Weights of a small transformer language model: 3 heads of 64, a variant of Muon for these matrices.
MLP neurons of a small language model. Each row is named by its layer, matrix (gate and up: input weights) and neuron, and shows model dimensions 48-111. Each number is 50 + 12 x the weight over its row's rms, rounded and kept within 0 to 99. A neuron's up and down rows have the sign that makes its largest values positive.
Before each neuron's rows, "fires on" lists the tokens most often at its 100 highest values on Wikipedia text that the model never trained on.

fires on: " U", "Wh", "W", " Sw", " Bo", "O"
L7.gate325:48 43 58 36 71 47 52 51 39 51 39 62 31 71 78 39 53 33 44 58 63 39 56 47 28 40 27 50 50 66 38 57 50 68 68 35 35 47 42 28 47 54 47 48 52 46 57 57 42 65 53 39 59 51 82 67 48 50 52 58 53 36 54 67
L7.up325:59 36 70 24 51 40 64 47 60 46 23 39 34 58 50 51 39 33 40 44 70 72 57 52 41 35 51 58 49 60 37 48 51 43 61 57 59 78 18 48 48 35 59 59 41 70 60 43 70 21 17 41 58 39 70 51 37 67 54 38 45 46 53 51

fires on: ",", "-"
L4.gate59:60 36 53 67 33 61 54 43 65 66 63 43 23 45 58 57 37 62 38 56 46 45 61 66 45 60 37 51 67 55 17 29 62 56 63 67 45 63 55 66 65 47 66 75 76 54 65 79 65 50 56 64 31 35 67 57 32 62 43 40 47 59 56 44
L4.up59:42 51 63 86 47 60 52 51 52 49 37 43 74 41 62 56 31 56 44 29 53 49 51 35 51 45 78 55 36 47 38 46 39 53 52 30 75 44 36 49 37 64 54 66 57 52 44 70 47 55 31 41 59 60 59 48 52 68 65 59 44 44 47 44

fires on: ".", "'"
L3.gate635:43 53 54 45 43 34 36 42 40 23 31 64 48 45 41 32 47 68 33 65 67 54 81 31 39 47 76 32 60 45 57 55 51 55 34 34 58 69 65 49 58 60 67 72 54 42 73 53 52 49 43 26 57 54 48 47 64 50 49 38 42 31 54 39
L3.up635:47 70 60 67 40 32 52 50 54 59 62 50 40 46 35 42 15 67 48 39 52 27 44 45 60 64 72 41 40 42 39 33 34 57 43 38 48 62 37 46 40 61 60 61 37 46 61 54 47 33 39 52 86 60 24 58 49 52 68 42 53 62 58 53

fires on: "."
L8.gate72:53 40 73 55 35 35 28 48 63 38 67 66 57 51 50 49 52 51 46 58 63 26 42 23 35 51 43 48 37 29 45 54 43 54 56 41 39 52 45 61 55 54 48 71 35 53 48 50 43 51 37 40 43 33 54 43 49 53 44 41 26 55 69 56
L8.up72:57 45 66 47 42 47 44 70 47 32 40 50 59 30 50 50 34 52 39 39 63 50 44 54 48 57 52 84 39 31 55 59 63 67 45 48 23 44 53 59 33 62 35 56 49 25 64 51 42 49 36 37 58 26 64 35 40 58 33 61 46 36 45 36

fires on: " to", " of", " and", " on", " about", " as"
L8.gate576:44 49 45 54 70 52 36 30 56 59 48 20 49 48 39 53 41 50 35 48 31 42 48 34 31 73 63 60 54 46 52 65 45 43 58 65 32 52 60 31 49 49 51 47 35 49 31 57 29 35 24 59 47 58 43 54 52 53 35 61 57 56 47 66
L8.up576:58 42 57 30 54 15 62 62 36 42 49 59 34 47 49 43 43 38 47 76 39 47 36 50 54 58 43 55 57 63 44 59 63 37 48 37 48 56 44 61 50 54 29 52 67 55 44 16 51 52 58 55 49 18 55 68 58 41 60 63 48 35 52 37

fires on: " of", ",", " del", "So", "°", ":"
L8.gate542:34 62 45 34 45 61 35 50 42 49 61 77 48 47 55 77 58 54 53 49 57 41 61 61 51 58 64 52 36 40 61 47 38 40 50 39 49 54 41 61 39 48 67 37 50 44 53 28 67 54 41 46 64 57 57 49 68 47 52 66 41 41 65 22
L8.up542:53 27 61 69 44 43 33 60 57 49 70 62 75 59 39 48 49 69 52 68 60 26 41 51 73 52 60 49 24 42 35 65 50 35 65 54 64 52 69 72 46 47 61 46 54 45 64 57 70 55 57 48 46 47 61 45 48 73 58 60 29 54 46 65

fires on: "'", " Stadium", " Field", " Championships", ".", " Road"
L3.gate88:49 59 62 51 54 49 37 37 52 61 37 72 53 60 68 38 57 59 45 60 56 46 30 29 63 66 43 38 25 64 49 42 34 48 59 50 49 57 55 65 31 48 58 51 53 30 55 57 57 45 40 42 65 41 39 32 56 36 58 62 49 60 72 47
L3.up88:51 52 75 46 47 53 52 36 56 57 28 55 49 43 40 62 47 34 36 70 36 24 67 52 60 62 44 46 38 39 55 20 39 40 34 33 37 32 47 69 41 55 47 43 61 31 43 26 40 62 61 49 49 27 35 31 36 41 37 48 44 54 46 43

fires on: " in", " within", " into", " shop"
L3.gate138:49 50 52 49 37 51 66 63 44 59 62 45 50 59 41 58 35 42 48 45 76 51 39 39 41 48 51 64 65 69 47 54 37 44 57 38 45 40 49 38 71 62 61 64 61 54 53 37 40 48 27 49 26 66 38 62 77 54 54 49 59 35 63 31
L3.up138:48 56 45 47 46 65 51 48 55 35 50 36 44 32 48 44 50 48 72 51 81 45 60 39 40 58 37 63 70 42 54 59 53 60 55 47 24 48 62 53 50 36 39 49 57 39 51 52 26 59 46 50 64 62 53 63 46 43 49 40 63 25 66 41

fires on: " |", "R", "U"
L7.gate252:55 30 66 41 44 59 68 43 57 61 63 62 56 61 47 34 53 72 54 45 66 68 32 47 58 44 51 37 45 47 66 49 48 65 50 47 37 42 45 52 38 48 66 48 52 45 62 68 51 44 36 49 43 55 45 56 53 58 60 39 62 52 59 47
L7.up252:52 62 47 37 59 52 33 36 53 63 40 45 48 45 30 53 56 46 77 42 46 78 58 59 47 50 57 64 40 62 47 48 68 43 54 57 42 46 62 57 34 65 68 44 53 69 41 63 47 38 65 47 58 51 15 45 50 71 63 47 30 59 30 64

fires on: ".", " R", " and", " Bob", ",", "'"
L8.gate44:46 56 58 50 29 51 46 50 42 44 43 39 26 46 48 47 67 53 43 32 44 72 58 43 69 56 58 62 50 52 49 62 60 53 39 52 65 53 23 54 62 22 37 69 69 55 76 78 50 31 40 62 48 54 46 55 75 58 49 39 61 39 40 62
L8.up44:49 60 42 41 64 50 48 68 64 44 54 52 47 54 37 49 45 67 43 44 68 31 80 23 36 70 41 70 42 53 47 49 69 65 42 30 48 53 53 39 41 56 38 38 49 39 44 61 54 29 51 35 49 38 20 56 30 46 58 43 35 58 35 55

fires on: ".", " in", " inter"
L8.gate543:39 46 78 44 57 42 53 48 60 70 47 43 63 59 47 48 53 41 49 65 70 48 54 35 64 41 52 42 67 46 25 43 47 54 61 48 50 64 55 55 44 53 54 74 53 39 39 27 48 39 54 20 41 38 30 40 61 43 27 65 40 49 67 44
L8.up543:78 63 55 48 47 54 67 60 53 51 42 44 46 37 45 63 53 58 65 37 62 50 39 49 45 43 57 62 35 57 57 47 25 49 46 40 38 56 52 55 33 37 35 56 50 43 53 60 28 46 67 43 71 22 46 48 48 63 56 61 56 59 48 46

fires on: " |", "os"
L4.gate553:65 32 43 45 28 42 67 49 45 34 30 54 50 50 26 56 75 53 60 30 49 43 36 51 49 52 45 57 52 47 52 50 49 40 38 29 56 41 43 42 35 65 88 37 51 40 45 55 52 55 43 46 50 46 43 29 52 49 44 33 58 36 27 41
L4.up553:55 55 45 53 52 54 55 59 45 76 49 32 53 47 41 60 60 56 67 61 49 46 33 56 66 46 52 60 47 46 29 48 71 47 59 47 61 55 39 51 65 46 67 50 62 75 41 44 71 48 60 80 53 50 52 62 53 51 41 40 50 54 55 49

fires on: "vel", "In", "19", "-", "mit", "on"
L2.gate210:47 80 64 40 36 66 46 35 38 53 54 44 61 52 38 40 42 56 35 48 47 48 46 32 30 44 41 37 29 71 46 55 47 39 43 36 58 49 45 44 53 53 66 71 57 57 48 28 64 33 44 61 58 36 50 38 41 40 60 53 49 41 37 44
L2.up210:72 55 52 57 59 56 46 51 44 59 71 49 49 41 53 40 36 69 34 48 42 58 55 24 53 47 53 63 52 63 59 59 46 32 43 47 50 56 42 52 73 43 41 50 71 45 64 31 51 57 46 65 44 19 55 41 42 33 51 55 62 57 41 56

fires on: "'", "-", "\"", " Wa", " Mc", ")"
L7.gate621:61 62 63 58 39 46 23 32 43 68 44 60 31 44 63 37 16 57 36 56 60 33 66 45 59 62 35 39 52 36 61 53 44 43 55 62 52 59 50 40 26 58 48 54 72 25 75 55 49 45 71 46 33 41 52 41 45 63 47 45 50 61 67 49
L7.up621:39 53 38 37 31 49 24 62 43 64 50 56 37 35 61 52 47 43 28 58 43 45 64 63 47 30 39 61 48 52 62 38 64 41 61 52 48 50 49 60 45 43 58 77 64 29 52 47 58 40 36 67 43 48 42 63 74 47 62 57 45 45 42 52

fires on: " which", "=", "amp", "t", "way", "N"
L2.gate281:45 46 60 64 42 76 64 63 55 52 52 45 70 63 44 52 20 44 60 59 49 39 56 41 36 30 48 58 66 60 31 52 51 64 39 37 45 55 42 35 44 46 46 56 54 61 43 41 51 27 56 58 52 42 45 57 60 63 43 40 49 27 52 74
L2.up281:58 54 74 50 22 57 50 54 50 57 53 55 58 71 60 50 57 40 46 38 49 28 54 46 54 62 34 54 37 76 55 68 29 63 32 36 54 45 38 31 65 44 45 44 49 54 39 63 45 46 38 63 54 55 34 45 26 57 51 45 64 55 54 48

fires on: "-", " t", "19", ";", " of"
L7.gate494:61 33 59 42 32 46 62 49 46 35 51 59 64 42 54 45 35 59 41 56 49 60 47 59 41 51 60 49 52 47 21 71 38 36 41 50 63 31 47 64 57 52 66 66 44 64 52 41 33 51 87 52 52 50 60 55 55 45 27 42 49 52 41 58
L7.up494:41 51 42 42 51 44 59 34 51 49 42 37 53 47 28 63 36 56 67 57 50 72 57 48 36 29 52 32 58 40 40 65 25 75 48 69 51 52 34 36 43 53 36 47 61 52 50 48 75 55 63 69 51 56 68 48 63 56 46 47 64 50 49 62

fires on: " and", ",", " or", ")"
L7.gate14:52 46 69 50 45 54 43 34 43 42 24 63 39 59 65 37 60 53 58 52 47 43 54 56 31 61 51 48 48 51 43 48 45 74 71 49 44 59 44 58 66 61 39 45 50 63 34 66 48 40 33 53 57 65 50 41 78 44 40 43 62 52 59 62
L7.up14:27 42 64 62 44 55 51 58 32 58 39 51 38 43 35 60 27 64 64 54 49 58 28 39 62 36 55 74 52 51 73 36 49 60 51 32 48 40 63 53 21 57 46 47 62 66 46 73 54 37 46 38 65 38 44 59 65 53 38 60 42 69 36 42

fires on: "ing", "ng", "ating", "ew", "ling"
L4.gate364:64 32 73 38 33 62 56 54 43 47 71 46 75 48 63 33 54 40 61 66 80 50 26 50 25 61 38 52 59 53 56 50 47 60 38 36 46 49 62 43 71 42 58 59 70 41 29 51 39 63 66 44 42 48 40 41 49 66 37 60 56 50 47 60
L4.up364:31 42 39 47 64 49 35 55 31 59 62 39 54 62 43 50 46 30 53 47 36 71 39 52 61 52 49 56 61 75 53 60 53 48 45 62 41 64 42 60 28 28 56 27 45 58 55 42 70 51 33 48 44 53 46 32 59 48 47 37 70 56 52 61

fires on: "|", "0", "ing"
L2.gate252:65 45 58 26 58 43 31 74 76 48 46 31 54 40 28 42 49 45 37 53 49 45 49 35 34 73 52 68 47 47 68 67 48 66 23 61 52 45 17 47 64 36 60 53 48 60 46 41 32 56 51 32 36 55 46 23 39 67 33 47 70 56 39 62
L2.up252:37 56 33 68 50 29 48 48 45 51 67 40 33 41 32 57 59 39 49 57 46 60 55 30 33 75 58 58 63 46 56 29 35 64 43 67 39 42 64 44 48 33 69 47 42 54 52 49 49 35 50 46 34 42 50 29 52 53 33 53 52 50 39 35

fires on: " |", " .", " 4", " on", " y", "F"
L8.gate190:51 28 36 61 26 80 45 49 74 53 57 46 39 58 41 49 55 56 58 64 58 57 49 57 41 58 65 47 58 58 49 52 30 58 58 53 59 60 55 44 31 53 51 46 25 75 63 35 40 73 58 38 48 35 53 46 22 38 54 39 35 45 24 49
L8.up190:45 38 29 43 72 54 51 47 46 33 52 44 44 46 58 50 61 65 70 48 47 54 22 48 34 70 71 59 57 42 65 25 47 48 62 41 40 58 27 43 55 53 66 41 46 58 51 72 46 69 62 29 41 30 63 39 29 35 50 45 46 33 56 35

fires on: " |", " a", " of", " the", " three"
L7.gate219:40 34 57 58 53 33 61 55 59 47 68 55 54 37 76 42 57 47 56 71 44 51 37 46 41 55 50 49 59 66 56 77 46 55 30 46 42 31 41 56 46 47 67 32 42 60 38 69 38 39 40 59 42 81 37 46 58 44 48 61 38 35 61 61
L7.up219:55 52 64 46 49 58 58 46 74 51 51 42 41 32 49 50 42 43 29 65 32 45 54 70 60 51 50 44 52 48 63 47 35 53 62 66 43 44 41 42 74 65 43 47 83 52 25 53 53 63 51 47 48 54 43 31 45 45 60 27 33 50 43 69

fires on: ".", ":", ";", " by"
L3.gate76:43 65 49 30 34 41 74 61 52 51 34 55 34 48 52 32 49 52 75 67 69 57 55 44 71 46 70 64 47 44 49 46 44 60 51 47 35 67 49 60 49 33 68 43 46 39 43 27 41 28 46 44 53 49 39 45 43 43 51 46 52 75 39 52
L3.up76:64 56 52 56 35 59 57 77 49 25 42 52 69 74 42 51 60 40 66 36 46 45 67 61 31 65 45 59 33 41 54 61 40 58 47 53 40 42 57 49 35 61 73 64 30 48 55 64 65 51 53 46 76 56 22 54 31 54 48 59 41 44 50 42

fires on: ")", ","
L8.gate28:68 58 78 61 58 38 41 40 53 56 42 58 66 45 68 45 53 58 47 61 55 50 57 39 57 57 77 38 45 48 51 52 52 20 63 63 45 55 27 59 53 43 41 57 51 46 63 51 47 55 37 29 59 34 48 29 52 49 66 30 57 59 61 54
L8.up28:27 50 39 71 55 26 45 43 53 74 55 43 27 55 48 31 45 59 38 60 77 34 44 52 56 71 76 43 41 52 48 61 56 39 35 53 61 62 37 67 39 79 54 65 54 46 56 52 56 61 38 46 46 37 50 55 45 79 54 46 30 55 39 52

fires on: " States", ".", "|", "s", " Poland", " Kong"
L2.gate175:62 59 46 47 55 39 59 64 45 43 60 36 38 16 60 53 40 43 45 50 40 38 70 33 38 52 61 69 33 51 57 46 33 37 27 43 50 54 53 60 45 38 43 40 51 42 42 54 33 58 68 32 36 53 42 38 30 50 55 45 53 63 55 55
L2.up175:29 61 56 34 45 28 56 53 53 41 54 53 49 24 58 51 49 37 43 37 58 50 61 46 43 58 40 65 45 57 64 27 53 61 47 35 57 49 53 64 52 62 87 53 36 19 40 32 42 60 51 44 53 43 42 86 46 64 56 38 50 61 63 58

fires on: ".", "n", "ran", "in", "ed", " known"
L2.gate515:40 57 41 30 54 51 28 69 55 70 76 33 61 56 23 38 45 50 49 56 46 52 39 55 44 59 69 64 58 55 63 57 53 34 58 50 50 27 68 76 47 49 62 42 58 48 37 75 59 39 51 41 52 49 42 60 33 33 50 69 69 52 69 19
L2.up515:76 46 53 41 34 45 62 60 33 49 84 34 48 42 47 40 50 38 49 58 39 61 45 69 62 47 69 70 64 44 73 41 43 35 56 49 59 41 71 81 56 53 47 35 52 64 53 62 39 39 42 48 46 46 42 69 40 41 70 35 40 42 76 25

fires on: " of", " for", "que"
L8.gate271:56 54 52 50 63 43 57 46 49 45 43 48 46 52 57 46 53 38 58 72 35 47 29 59 55 53 37 66 41 32 63 62 58 37 52 40 59 38 33 41 57 54 62 50 34 52 40 61 56 34 58 72 19 61 38 47 55 63 39 74 41 35 51 43
L8.up271:45 49 41 47 51 41 75 49 42 57 57 53 24 49 48 53 49 64 38 68 32 71 36 57 42 48 42 49 48 35 51 72 40 56 57 49 65 37 33 46 32 59 53 61 26 26 43 45 46 67 38 68 27 49 41 65 51 54 47 62 41 36 31 56

fires on: " in", "g", "eg", "ter"
L3.gate99:59 59 47 60 43 57 50 46 48 70 60 36 65 33 44 64 72 47 54 56 48 47 43 51 33 54 50 41 55 61 42 36 32 63 59 31 38 63 43 59 65 56 63 57 55 46 52 64 72 55 27 24 46 61 54 53 57 43 46 59 74 76 68 35
L3.up99:50 59 57 47 53 46 53 64 54 60 72 61 65 35 65 44 54 58 53 48 50 56 48 30 41 31 61 54 45 64 43 42 30 38 38 64 48 51 44 63 64 33 64 46 64 46 53 58 37 63 56 35 64 39 53 40 51 61 27 53 73 68 44 50

fires on: "'", "Le", " Gi", " a", " Mal", "-"
L8.gate158:59 28 59 35 48 43 32 48 45 57 35 58 46 50 53 54 44 37 54 46 43 52 45 45 17 57 54 39 37 59 33 64 64 35 34 43 56 61 50 43 53 61 63 32 35 57 64 55 19 57 37 39 39 58 45 57 37 56 50 58 35 78 61 45
L8.up158:60 39 57 55 36 42 44 44 44 47 29 56 21 59 51 52 25 52 39 40 38 52 58 41 43 33 76 49 55 53 45 66 49 28 44 61 58 64 44 47 49 53 64 31 53 43 34 54 31 34 41 42 54 58 42 44 24 64 70 62 42 45 46 46

fires on: "'", "ni", "ch", "al", "co"
L2.gate171:28 51 59 69 55 60 51 53 53 48 59 51 45 66 41 49 35 59 40 56 66 37 57 58 52 56 54 52 41 58 71 56 57 55 39 45 67 34 51 30 61 47 53 51 55 66 63 74 43 33 52 45 42 68 50 56 49 58 56 27 66 39 61 35
L2.up171:39 55 68 45 65 31 51 72 51 69 44 50 43 41 56 44 62 70 54 40 58 36 64 63 41 48 50 62 40 48 44 50 63 49 66 30 49 57 44 32 62 69 48 49 60 59 50 78 63 57 33 60 43 50 52 66 56 45 37 33 42 60 50 34

fires on: "'", "’"
L8.gate54:42 63 70 58 49 46 46 48 50 55 35 45 60 56 60 60 70 69 63 51 67 52 57 42 50 47 54 40 60 50 51 43 74 45 51 21 56 43 40 24 50 65 43 43 66 49 53 58 57 41 38 45 49 35 39 43 51 66 66 32 53 43 52 64
L8.up54:43 61 62 38 62 51 32 46 36 57 51 35 42 40 68 56 43 78 46 27 70 47 43 40 27 30 36 42 32 61 62 40 58 61 40 22 51 71 48 37 42 61 43 56 49 62 60 45 49 59 46 48 59 59 44 45 56 66 35 29 60 57 43 68

fires on: " season", " year", " years", " period", " round", " There"
L3.gate554:45 49 56 48 63 78 42 46 40 66 46 64 50 45 56 47 32 48 38 36 57 58 53 57 50 22 28 48 82 19 40 55 50 57 38 46 51 32 38 43 50 52 35 57 51 57 69 67 53 29 44 53 45 20 58 65 63 59 60 48 60 52 50 60
L3.up554:33 42 52 54 37 58 48 43 61 55 55 53 36 43 54 32 51 37 70 55 44 35 62 26 47 45 42 56 52 47 43 39 39 37 42 57 56 54 31 66 47 48 43 64 49 56 46 56 45 63 50 53 42 33 57 78 47 42 60 48 47 46 50 46

fires on: ".", "s", "n", "imi", "ian", "is"
L3.gate318:48 51 49 35 45 22 49 57 50 56 58 47 34 32 29 36 65 44 48 70 47 64 35 43 44 76 62 67 46 19 67 51 57 47 51 53 52 59 73 35 50 64 36 61 43 35 57 54 58 44 51 43 42 37 72 51 59 31 26 49 61 38 49 42
L3.up318:76 46 45 62 61 42 57 41 46 60 57 51 49 34 45 28 55 59 53 44 40 41 16 41 43 60 56 47 53 60 68 71 41 50 54 46 63 66 53 54 20 43 78 46 50 69 51 33 59 41 27 37 58 58 50 78 41 48 62 56 61 45 58 48

fires on: " first", " own", " last", " second", " main", " next"
L3.gate537:55 44 59 56 53 42 28 42 54 54 47 50 47 65 56 58 57 66 13 69 52 33 39 57 29 43 50 47 44 48 42 62 43 48 50 67 55 62 42 25 44 42 24 45 61 68 37 59 56 61 78 42 26 53 67 24 62 36 41 68 57 59 69 44
L3.up537:60 63 59 44 57 37 55 41 39 51 51 55 47 41 48 64 49 49 43 50 36 49 50 67 57 48 44 66 49 36 54 49 52 53 61 65 45 46 86 72 43 43 44 46 73 49 31 32 58 52 46 47 39 44 54 15 53 53 51 33 68 52 59 50

fires on: " |", ";"
L3.gate602:46 41 53 57 39 55 66 49 60 51 38 58 37 41 49 46 53 29 54 34 55 53 50 55 22 68 41 35 52 50 26 54 40 43 64 50 50 54 53 44 35 86 63 65 45 46 55 57 43 44 42 48 60 47 44 62 52 49 28 55 51 51 58 50
L3.up602:51 44 41 40 48 49 38 43 52 44 42 25 41 49 37 69 50 47 62 61 29 52 56 40 41 70 59 81 61 43 32 64 34 64 22 70 48 34 34 45 48 46 66 34 67 46 26 68 52 28 47 75 46 41 67 69 57 43 53 49 49 59 35 70

fires on: " and", " &", " or"
L4.gate272:48 62 56 43 65 55 67 24 56 49 30 40 45 51 39 30 60 57 39 40 57 48 63 61 21 57 51 66 46 61 53 61 41 53 53 74 67 54 44 32 58 46 63 55 61 58 48 40 62 43 36 50 57 44 58 52 48 39 37 47 43 61 47 39
L4.up272:63 42 54 38 45 47 73 42 42 38 42 52 30 25 52 35 25 78 39 63 66 42 45 55 74 60 44 48 55 69 71 62 45 46 53 32 43 65 61 51 45 48 43 54 64 58 50 54 71 51 48 47 49 46 09 66 50 61 54 53 47 64 38 27

fires on: ",", "pro", "ist", "bin"
L8.gate77:59 70 62 49 30 51 63 31 51 35 64 38 53 52 61 46 52 58 43 69 29 73 55 61 57 51 56 62 79 47 51 77 39 31 43 55 32 46 43 32 44 36 35 47 58 49 35 43 51 39 49 68 30 52 64 53 53 52 26 30 48 49 53 48
L8.up77:63 37 41 47 63 42 58 40 50 69 53 48 53 70 63 40 32 67 39 70 57 49 59 49 35 42 62 52 50 48 48 55 51 47 59 32 63 35 58 55 52 70 51 46 39 33 76 56 57 47 49 42 49 36 36 44 42 62 45 21 33 39 49 70

fires on: "G", "Co", "sc", "eg", "B", "ing"
L4.gate565:45 56 46 30 53 72 43 61 51 66 55 62 51 45 39 46 47 37 56 62 47 31 52 59 28 77 61 51 51 55 57 48 35 70 41 55 41 65 35 60 70 53 59 66 62 43 48 73 40 47 50 59 55 62 42 46 76 61 58 52 58 56 59 48
L4.up565:56 44 46 48 32 40 57 76 56 60 82 45 76 65 50 47 44 33 47 48 45 64 55 40 38 37 67 49 62 42 45 46 60 59 42 45 29 45 70 49 64 53 60 57 44 47 38 47 67 32 44 49 57 39 22 49 65 63 48 49 56 52 69 37

fires on: "-", "|", " |"
L7.gate575:47 56 29 30 46 71 35 38 64 35 49 61 48 49 30 59 54 51 58 58 54 62 42 60 32 55 57 68 45 67 42 44 26 58 48 51 50 60 44 26 56 52 46 43 39 67 49 52 57 55 53 43 29 47 56 38 31 43 37 50 41 47 43 55
L7.up575:51 44 39 35 41 42 40 40 64 68 49 59 18 64 70 49 50 53 50 39 68 54 47 41 46 69 63 65 43 74 41 45 40 45 49 49 63 63 55 39 55 42 40 52 66 37 44 48 36 32 61 39 39 54 65 61 31 73 69 45 70 57 66 52

fires on: "s", " men", "'", "ific"
L2.gate128:72 44 27 48 49 66 35 46 46 56 48 44 62 28 39 45 44 52 46 53 55 40 48 66 50 53 44 63 36 56 27 41 80 54 31 55 49 43 55 55 71 53 46 45 63 58 28 52 50 52 47 23 48 58 60 69 57 44 43 64 50 58 39 32
L2.up128:65 38 44 59 41 58 48 52 58 61 42 75 45 49 53 29 53 45 47 46 65 54 43 64 28 38 27 59 54 41 29 48 41 58 84 62 59 40 64 62 53 50 70 63 68 79 37 52 63 57 24 45 59 65 67 58 72 51 53 37 47 69 73 41

fires on: "'", "-", "’", "f", "inc"
L2.gate395:46 58 53 38 46 58 43 46 35 52 41 52 71 57 62 62 33 67 51 41 44 54 60 54 54 20 64 43 50 52 46 53 58 53 42 60 61 53 58 65 58 50 45 62 51 52 36 72 31 48 70 31 35 43 64 72 59 42 58 41 21 56 52 35
L2.up395:36 58 55 56 44 33 44 62 63 56 44 47 68 57 53 57 56 55 51 52 74 50 71 63 59 42 56 55 50 50 38 44 53 43 32 34 64 57 46 63 47 57 60 57 66 59 44 77 42 34 66 60 55 42 49 21 35 32 56 37 51 47 61 54

fires on: ",", " which"
L7.gate589:57 50 53 67 43 45 58 35 58 49 59 63 63 38 31 55 39 48 59 42 34 58 33 38 55 52 68 34 56 37 41 29 33 37 39 71 35 49 48 40 48 42 41 41 65 29 72 50 40 51 54 40 35 42 55 57 56 43 34 47 73 59 58 82
L7.up589:40 44 67 35 64 48 51 59 52 34 42 61 68 63 47 54 47 54 50 59 56 55 72 42 55 56 54 53 27 62 50 72 30 44 50 62 49 52 24 56 40 49 45 51 58 39 63 40 38 78 45 53 60 37 43 82 41 65 63 65 33 43 21 45

fires on: "-", "ass", "iber"
L2.gate363:71 54 45 44 55 40 49 49 58 49 54 42 55 46 43 58 26 39 45 50 39 45 46 64 55 64 49 41 39 60 25 41 54 58 72 69 49 64 47 54 50 31 37 41 77 45 72 61 45 56 41 62 43 60 32 65 40 40 51 36 56 65 38 59
L2.up363:61 56 40 61 28 60 36 55 42 67 65 52 63 73 47 62 38 41 46 68 55 36 39 74 44 51 70 33 40 61 34 68 39 54 52 70 56 56 38 60 41 60 43 46 81 54 56 57 60 47 66 31 50 46 64 49 57 39 51 75 61 62 58 43

fires on: "'", "g", " well", "ed", "s"
L2.gate600:71 52 45 74 27 30 36 50 57 55 54 34 53 53 60 37 47 64 61 68 66 53 58 67 54 57 56 44 49 60 37 42 61 50 54 34 46 34 46 67 39 41 37 31 48 62 36 73 65 44 56 55 53 53 43 52 35 50 56 63 50 43 66 33
L2.up600:49 49 54 57 65 55 28 49 59 67 61 72 55 51 59 43 52 54 51 48 59 41 59 71 56 36 45 66 41 53 43 79 83 58 54 67 61 33 49 27 44 67 62 49 50 38 55 39 55 45 35 47 53 62 57 70 51 58 42 51 46 44 57 51

fires on: " of", ".", " |", "ie"
L3.gate416:40 61 58 56 47 42 55 47 57 72 46 54 49 71 60 41 61 39 36 46 19 49 50 49 57 45 70 42 51 60 43 69 31 33 47 55 56 31 32 38 46 66 75 39 56 54 44 66 53 39 50 53 58 48 46 58 60 38 48 55 45 36 55 44
L3.up416:33 49 33 36 41 38 48 53 55 43 43 36 36 63 62 64 38 53 76 50 54 68 36 22 57 55 30 53 49 50 31 65 41 40 48 30 72 19 32 62 43 34 59 46 38 33 36 57 53 57 48 38 47 58 57 61 40 53 54 64 39 51 26 55

fires on: " first", " second", " third", " debut", " last"
L4.gate250:43 50 50 65 39 37 29 54 55 63 34 67 54 69 27 53 62 67 62 58 46 52 56 33 33 42 37 37 67 50 52 48 58 46 51 42 60 44 65 38 51 54 59 44 60 50 45 46 39 79 42 46 52 50 66 45 62 26 58 41 68 63 63 45
L4.up250:48 30 81 60 45 35 43 51 49 38 54 54 42 51 61 50 59 53 32 50 40 46 53 40 59 60 44 56 66 27 58 32 62 58 78 53 40 52 55 37 40 68 46 52 50 64 55 27 53 52 44 45 31 49 40 39 41 54 46 45 48 43 63 47